MLP neurons of a small language model. Each row is named by its layer, matrix (gate and up: input weights) and neuron, and shows model dimensions 176-431. Each number is 500 + 40 x the weight over its row's rms, rounded and kept within 0 to 999. Numbers have three digits each. A neuron's up and down rows have the sign that makes its largest values positive.
After each neuron's rows, "fires after" lists the tokens most often just before its 100 highest values on Wikipedia text that the model never trained on.

L7.gate1190:490493591504563535535506470539432526451563487517523541505454422579454480513414505493449564501467446561444530498502493565555453500483446485486435572511511525494520516537507557487535541526529545512540619455421503468457495509529504508581476499568561460507491526466546472462478560593530558438479552502576541515424477459562429542500506523491544517561475476493496484381571528552483530527483567477518543476496457493478526556543519525513588487471527501598503467569475468486532539448540504484520528516495535546460491509499562510589530530497439544519461480441559477467549435522491495380411478474482466563538408534560485490419484528440513500460488544553525509472524538493444504455518447527456514530544447536571531549562493558536505521444451513505532476432517477529524505556479505
L7.up1190:482433493469582493432512494485498566462496561536512509481507519562491464529525443466489476440488522511512501450494450510476539500539450509523516563447536577537535479474554412541485476528485486486431524538460420450508577449516530502513495468474519463560530473534524491470470473450545560467525521494520512503482455509474487572505510583509525497542421442523456482511490535506530442496497436525450467500562473457429525489423475586478484458387539444565498530538455500544557522459514488453453442421472528528557555485563517445557525527461533554533476453504561469461494505570522431563443564497503459568406497484638436501429501470500463459532486471465513499421568450444525536500452539491510453503549551544521537490531481479461481487389456476468477465469471489463527436536462467
fires after: "the ", "The ", "| "

L13.gate434:446500528497536515556518529532493497425529499470507484526469506490546471451507457597509492530505474537539447483533493503519506489558492472504485520543483469469500601521447525534462607486491506535565514506461558517503515490514465414510482406471441567523454520473510532432567511492454469416516467545456513489506559516439518443491454488495428466494387551475443486494539512475468473554535473515524538467500518560448589520461498538500498443502523449590501423554440431528451435459499479509459525454510562556431480492536578500528512501571429492482532533447513521438522528530541421514462493528538507515471560462490492525422472434446509493492567471482506488528546492569471462503518496532453502497494525424545514505495538478519513502543511512470600547560497484549621474552513444
L13.up434:548471481531479474448472456534513538463496511548512575471508431526544483453460564448528571571527491481554475543554452480528504542503472525527456516473491493492507484462485449484544470564473507504535443481488478518620523494512525474564500555496481482469516463410496485461550459517463508489562437514515562505476493531462536514450518597495436479467459504502529460518520413491481422455497514542491443581454506532472578478494499532525520547558530519533518454511520483500501479445472532497458539523493422456523414482495576440460522515471582470484474500540558505483505498526560528574475474499504498537512469473499438489409437489528551589510440490486581478473533446541504442532430486541620572516494522510487457567524474465542486433478491569481496532467470491479514468515458508
fires after: "| ", ",", "-", ": ", "(", "the "

L7.gate561:531505440423542487522516509481541516516495489553496468443588483456559417537399359470530497432474513449466482482513526504545512456468528541497521523509512430512455504463439405513482514426560537486570494507463521468488508525545463545461445489483550473514505527496513479519524516428497508489489582573521464522531559546449476535481522582603470466483505439447546499492499540546515419460520500558542514492532527404529488541500506532545470508494493532475508447507489457464478502434466538499535514506521557536529465478441494534437434485513536536519473460502439445463457514491469433442460464484548529500446456468491539573510490490586515544422560589538545485492479491499472530505487528513459472523414521499440492383463488441436472559474509479574549450510522480483509495477524558
L7.up561:585500519520493508427516515487524511467541498512494567511509502514435556479538482464508454473496475518477552486569497498533495395480533517526477518466523579464536552577516591500532592567568510544493524562535432508458536548543510465525486455489527563477533526525477486456491442521467459495534490527494517489470482448442506450491523534500444549484478543492497608518555506528496428519499536474488521461499469511473537520427508505507469476545421404442459501536477448438569580519481487512451486489488554494515463469526472495489483524474520479459480550477470430511505565509521440399534520447548436459523531529500545461531526471419511475565567490515540618517469505447487448576475503543520498455455504483484531485468473461454441559458523514591478401511457509474557560544559491
fires after: "| ", "- ", ". "

L7.gate512:553514490553476537500563460517491504463499470442505469462504460485500506452468512481515486528553492477479526564465499484465480449509574548457550580461510508536518496459478475545466490469545477479511472498489481414444527543490533541504470536516472484501486589548475467519396486492546540471545461539494427486487505506510431514451481506529532435504507498520454508463507521402502518473489484556518470467578476479487512545545538385568477487496573480478438471484517501470451495444456448395546503561522467552461462514482557492493449449502546526524571454453515546527461478544528480450546490481428532523531514556559499473540508411419543522494458512548504441534482483527470472544536501520486487525532498502517520526432507474546588520439488481485570480482481524509515419519528491
L7.up512:565451543505513435504490511545515484524475525479487480472517465497498467484418487397504441410539530491503479478469456529483476462461535541555518557476453490489526522453490530486537523462603448502479440470446518518511482500511527515457534441488495407387521469548511482503480489565491570515434500487510522562533461504528539403528515516597428499498514538477513482474532533480520506494455484538525509513469474491518561560567471562497526559541478488471506513469478449493524554475486497567547469448532468580511510459540579507494540506470447476500528435474532501491480485550559472460539449515568498529516487449547478495616598496544546527541556517511515539567476514455494616494493487577501498574495541441439507518512551566516523460496505506524531490516496448464588457481529491
fires after: ", ", "The ", "that ", ". "

L5.gate41:456489511398529507456487539512478492536580425473437534522512474478513481459502472474528459515475454491485490482524506529500458564465481600506481463414529536532501445499549496465486495473543407485531415457495537468537535491522455487558502516490537527586492485467428502526542480549499528522469532547491485495485453470551463487497498509475510528450507552517539553490544526458409486469556507487495429565527539503498542505494541563490473543490529463547482478528528497533513511522558532507506507521515552529478458434450484475505556462484508526570512485518558580511491491473583480477511544469472423489487577463429379466531464505514571539460479553497406400512437469531523495433478418463478454512476469573489500490507513562541462471525524561543518474456471459478463513543494543
L5.up41:552557500473495525430511502478490490527494495523469550495532509522508502469515493490540513531556499514527477522518492458503570427512538587525501528472534463435458458527523523466501480430530536499523542503440530493582423422510530459500466538484489509433506529521483499540462512517489467465437501547472491523508492521473519423516473517524506518444470591532485472475557566500510520525540514479501508529519424470435500543496494455484511459508504461515570403487460523461546573533458548571495405557514504500647472542470428501529538558489525501485433539516489533448417568526504481470546543538519498445478482500490484560497461501627474477562425483512512536536446537531519506507538465520546500558494479481511483429468474533526553466506469560417564493515557440485432574487440453
fires after: "| ", "=", " "

L9.gate123:494435481482513505518492390509455464455530556488487520521421555518471474530529443532520507571508484454488477486544530494522542530467445424510540496451522505498494512480495479526516511503476461471581487509470459506452511571482444523483468496477528486475476522533504514528507544435511462507521450554457468487428470445465507552475522584507440597539497526502509484481583580461570421531499478539470511513513548477498556547517499496499562564596447509534484382477539472529470508480496463506502469542473465525465419340388541513509548510576465485496488557395477465559484494478503622498462487512446486505489471469536565577516593425480512459519527469483507553502443499522529518481510495540497455525477469575505451469469539521520552500534493507506537537444510556529437463484555442
L9.up123:485453472538520485538492469585539572529507442500435509480499453540495521522485511525502479421495565515482518502503481498476451543515504510474447540529474571528425541511511430560517478464478447531548496530538457470516576538489539496556477486439552454502544524541509472487468469485471397470557498574459456473502478557517554538476524528483449555531492545490432398469489524540506549484452478534562452454508469398516483508522511540539448530537522458510525512513567541547499496535477514439495398569530435558508521467460543543560478478487527483518520494556506540555466487484513512496476468514471515538550601408511479477440445516485477488466479561533538471502517433490486512493561468478507455551522551449465497482508499475503444460538504486540480504510474439451499520502493564
fires after: "the ", "The ", "a ", ": ", "\"", "=="

L7.gate663:480448442536522516456440525560551477521433473487477513511531502536481505558491455480469519508497534489529457483581495510387488504537485506484576544489521518555516487473540581516548433464529430393524486433529478517515490553466465580451498512463522469506562517498491520397529556526461496509529407455559496508484497472434506465466503519467523513559554549549436497544549577469490521543509439437462559558562464487492509496508463519474476487533554500485514486570480520479493491571523552583591460518526602483498556504485466534523574490604569486527503429453513514560499496503483533532547549408534484464546485485510494442475581523503496469512428556467435482493405464444560492459474454449539542482463498510493538495485505551430435459521514488450438512534586546547507500471489429
L7.up663:448421617486484489560451444423411514488512500539472537567563489482461464503544521480464504521499515488481505457498533454473488470516435522449518495503567462485434435544493540510538551472529522484538573579526505534503483452507502451491544500513534539522454451513394518474509559494494546545493512488523510508542570516522530422505490431536502416542473546510507532571497469553499507496470529543505503501527507527486521503455496431504483531538506470568424441467547589507464502488570440539428518444626515468546536541508521509506534524575575496486471498460589558474468543545549564530586500462485537478477471516485569506515471458573512485546534519487551516541518503497499519567508451492462518493465563514459469499427496511559564534478497555544504450502482519477455500530514517
fires after: "|", "| "

L7.gate539:451573494515500580422535438534535524470461472494455556528481537516496435488487467515545463514543494500505527530550546495496498479503437561524602476550505567494536510511465507426507486530579530395544524519537503568520524488609530492482480522520576580523498542509440488445434525498500500588474463511551553473566504513499508551524464439404478519489537458546466448491562437522489498585489489552476520503505409434484524464518545558471419538508523516550589437511505548455496512540461505566511453520476523479526485471464455516489466510433523546501509550516517566559491483567501463519481518555563509482564443514483480521463560501502525463464492575492513500504461479500491517521463483556493478504520507486529384486419547433438486420507506492517527500481510484534483532457435506
L7.up539:476479455492459484488516589411409446526496474456475476565483540432553459489481501452415482500468530531509515521479438503424519446420522485534617539483499423565521435498519493515469466518605495568498566438425521483476447559492467550466501523504576534423480488496489472489464493466503497473540506528485441515458508545414458433544548517458500473503533437562461504557507490520532535481497467488519499525499539538493461397456530500451498504552561503411484474455534495520531464475494431499460529495484530525451535588527488453529512447522482484427473519544514567467501452508487480491490486541465548545488522494550523397533496560556480487533510428505430450465483471504523508456479486529513481473467512496493476527482499488495534515500516486495601482533530519479487482471512544
fires after: "|", "Report ", "|---|---|---|---|---|---|"

L7.gate708:574489416421490566512473517525511471522515570481484547439488513481468560456501501504416474522402439508552472483555462491568445446514498491493539496469469510531456518444565472483492445441523457514464508476525473485489502477519509509521615490502514472525547459463543504462459450495488416523513463471477565613497510497460562511527564518482475543595500499518441488492475527462499523446505519477507479576460451512476542518463514384473526519476503441541532467567542454473506600443448466503496559587475543489506496571448470490435537510440484516526462466512489552460490562546472431476520517431562473534492564487475565542494516559506478487522450590459540479550489546479534451476442441537522466445454445514465536500465462463428449484526481489481468480494460459422505464447529516
L7.up708:519520509478430476532582509450509506537469583490459554535550421425500468487497510516488585521590457540478483470519467488477513478456460526528433574463503508490541443542525518406509521559462505512539547512525546484540499510571523500518504533547485538522507509450507482476519482488446463516485529474561512462490519532463536472464549502541434535456508525517510503482517470520407549519451504494573477464489577426466588484510499535550537517443548522556503522447512522492506485514558441475463574489495513514495446484548521531570516474515522432451488466456480475436513545412387545464458504486570551512506498590398425559480521514462444442437477550507528488452509471540529463497521461482485558489461490558479541427445490532447459512499561524483545537514486501513566533542488459
fires after: "El", "On ", ".", "on ", "l"

L7.gate681:515510582492531501521413460522486487575540533442541550450500499500491470514497514529508492525400538536462434510491565551480561441491504602535433555479507515492482521493514543616511480520496470500483486606513537510473455576512592535521474463480509494490510523528548517513508573517468479489450520508457465474470503421498510493503462586438530571537503446486422431465506517527514518525516481463520514525493491448475528519471508440474501546450426550485469514461425497458455515467484580519495440453492511475513562473473447494455489450510533413536592543509474419556580611429485517489495504469435543531577465475395508566519518459477532615456479481510476540529529525501519496553510563536410420484473533436466486542495460467498496466472514405541532482447498510448520447476566542
L7.up681:526508497565500524490501490501455489603482445484482509473441499476451456540548419481579504534411484500503522502504509449481430426478469445578520512489540487523447531405487444501508554625554566497477456519479530519551548468501450488497492445512507509525500557492439504507430488477495472511519495553548483462564448525466501421481464454572527535441530527467482556506527516496549424463504571474496511589500495519543581579452576498505533491497607494522478436545525427476473504473526480488555548477495539448533490471552545484521463525640506456495569458499479508519503555443504518431520538547442520474521474483545499507487507453528471521510486556498547540489503504560537517533530513492542531442526512440489488567551518500544496485546499483501540526478528450490485460544507506
fires after: "- ", "Number ", "== ", "stric"

L5.gate882:470503502426450539536459474450503495478478530434476470477574540512586507528498462461434548507489481460475517453550537501536528464579504546527416511548494501528474518477580477572568498555445500504499549490491441434490498568493533466475508542521426515499524536511474493503547539594488512534511535548498521488502457481489502493544548534531549495471562467479480476503482602568556481464540467497567470520433563492525488480537566486456480533468488559508512456474426448478521519530516520457539488517445539486538433442524504430517421483575434550409530506478544556513455484522530498526517548482500481453480441536435471426435483455528553497519528449543423528527519520488523517486519444456509518562433498454433490534562543439492514510488471503498525514508491460463497520450479474
L5.up882:509574518451505523439426522520428450496500494484441553559531516479491509490455488461539514500468494522454498539519494479524524563529587485495553537531537578499452479501469453494570461555466506492428520492473457496556458508507584466558568510527503502470475433467500469500464530467477464520468544511580624479569403498451543473548424502484493554512469588565556524490458506510542540496567501489431534500477534429481530501385510479489496470470554429561498479437568579468529490497506479507477495555481482510529444519485536562434512490527460475518424541567549496461541495608506498485476485479532495498480543538407521415470527457452533500539499451504473532495463525581532496505536537558458530451507509575455462460507475516533508565497464506448430477491475468475520462517465504
fires after: "is ", ", ", "was ", "=", ". "

L7.gate56:493505515491521499491577500506436494470466482481620460517553580562508482487464418565485499546491476466439455471499505546491525547499530462525487465485530467474541525426470528503469542446521497440523546435449481408447510479497495533519525549586419487540465491454543524493521546485489508533433447533521519533540458475527535506501535470552546545537470397497437615501499524492445456528512411485560470477535536452505511471440518561494515511547503538509474541582457449518472585531377461540461519507477491600498478445407565502405421491518527514556449513468504501492528490559470521445522559485513476456520436475455520471517461486486468481412523507454432525523507548460453514419489504467525444525477561452504553513462518575450495609471504561533525452510472451559484491446450529
L7.up56:482530483507426500509541497539476528512464522466528551434448478558542526481461462506437500506464479447476495508550541509529540551520460533405503492497478570485526489515590489502475465455490488539466504433421506497497439434479502424524491476498458543484481459553500493510474551447492480503464512481562484472519528527497473496496466491476480520437550478491548551522416512502524466439480485566490491522521502429490428508391446482532482508544426479520532503487466514520493554522447568473431479495499482512497453501514460571503528533569477437532472468517502447484491496543529477470508481502535498473442558529487441482482476506539545522579537539511526499442552512498494480372535501415556547523453450472527530469434564456549446497512520475510494519459499546437472464445465477
fires after: ") ", "| ", "gu", "°"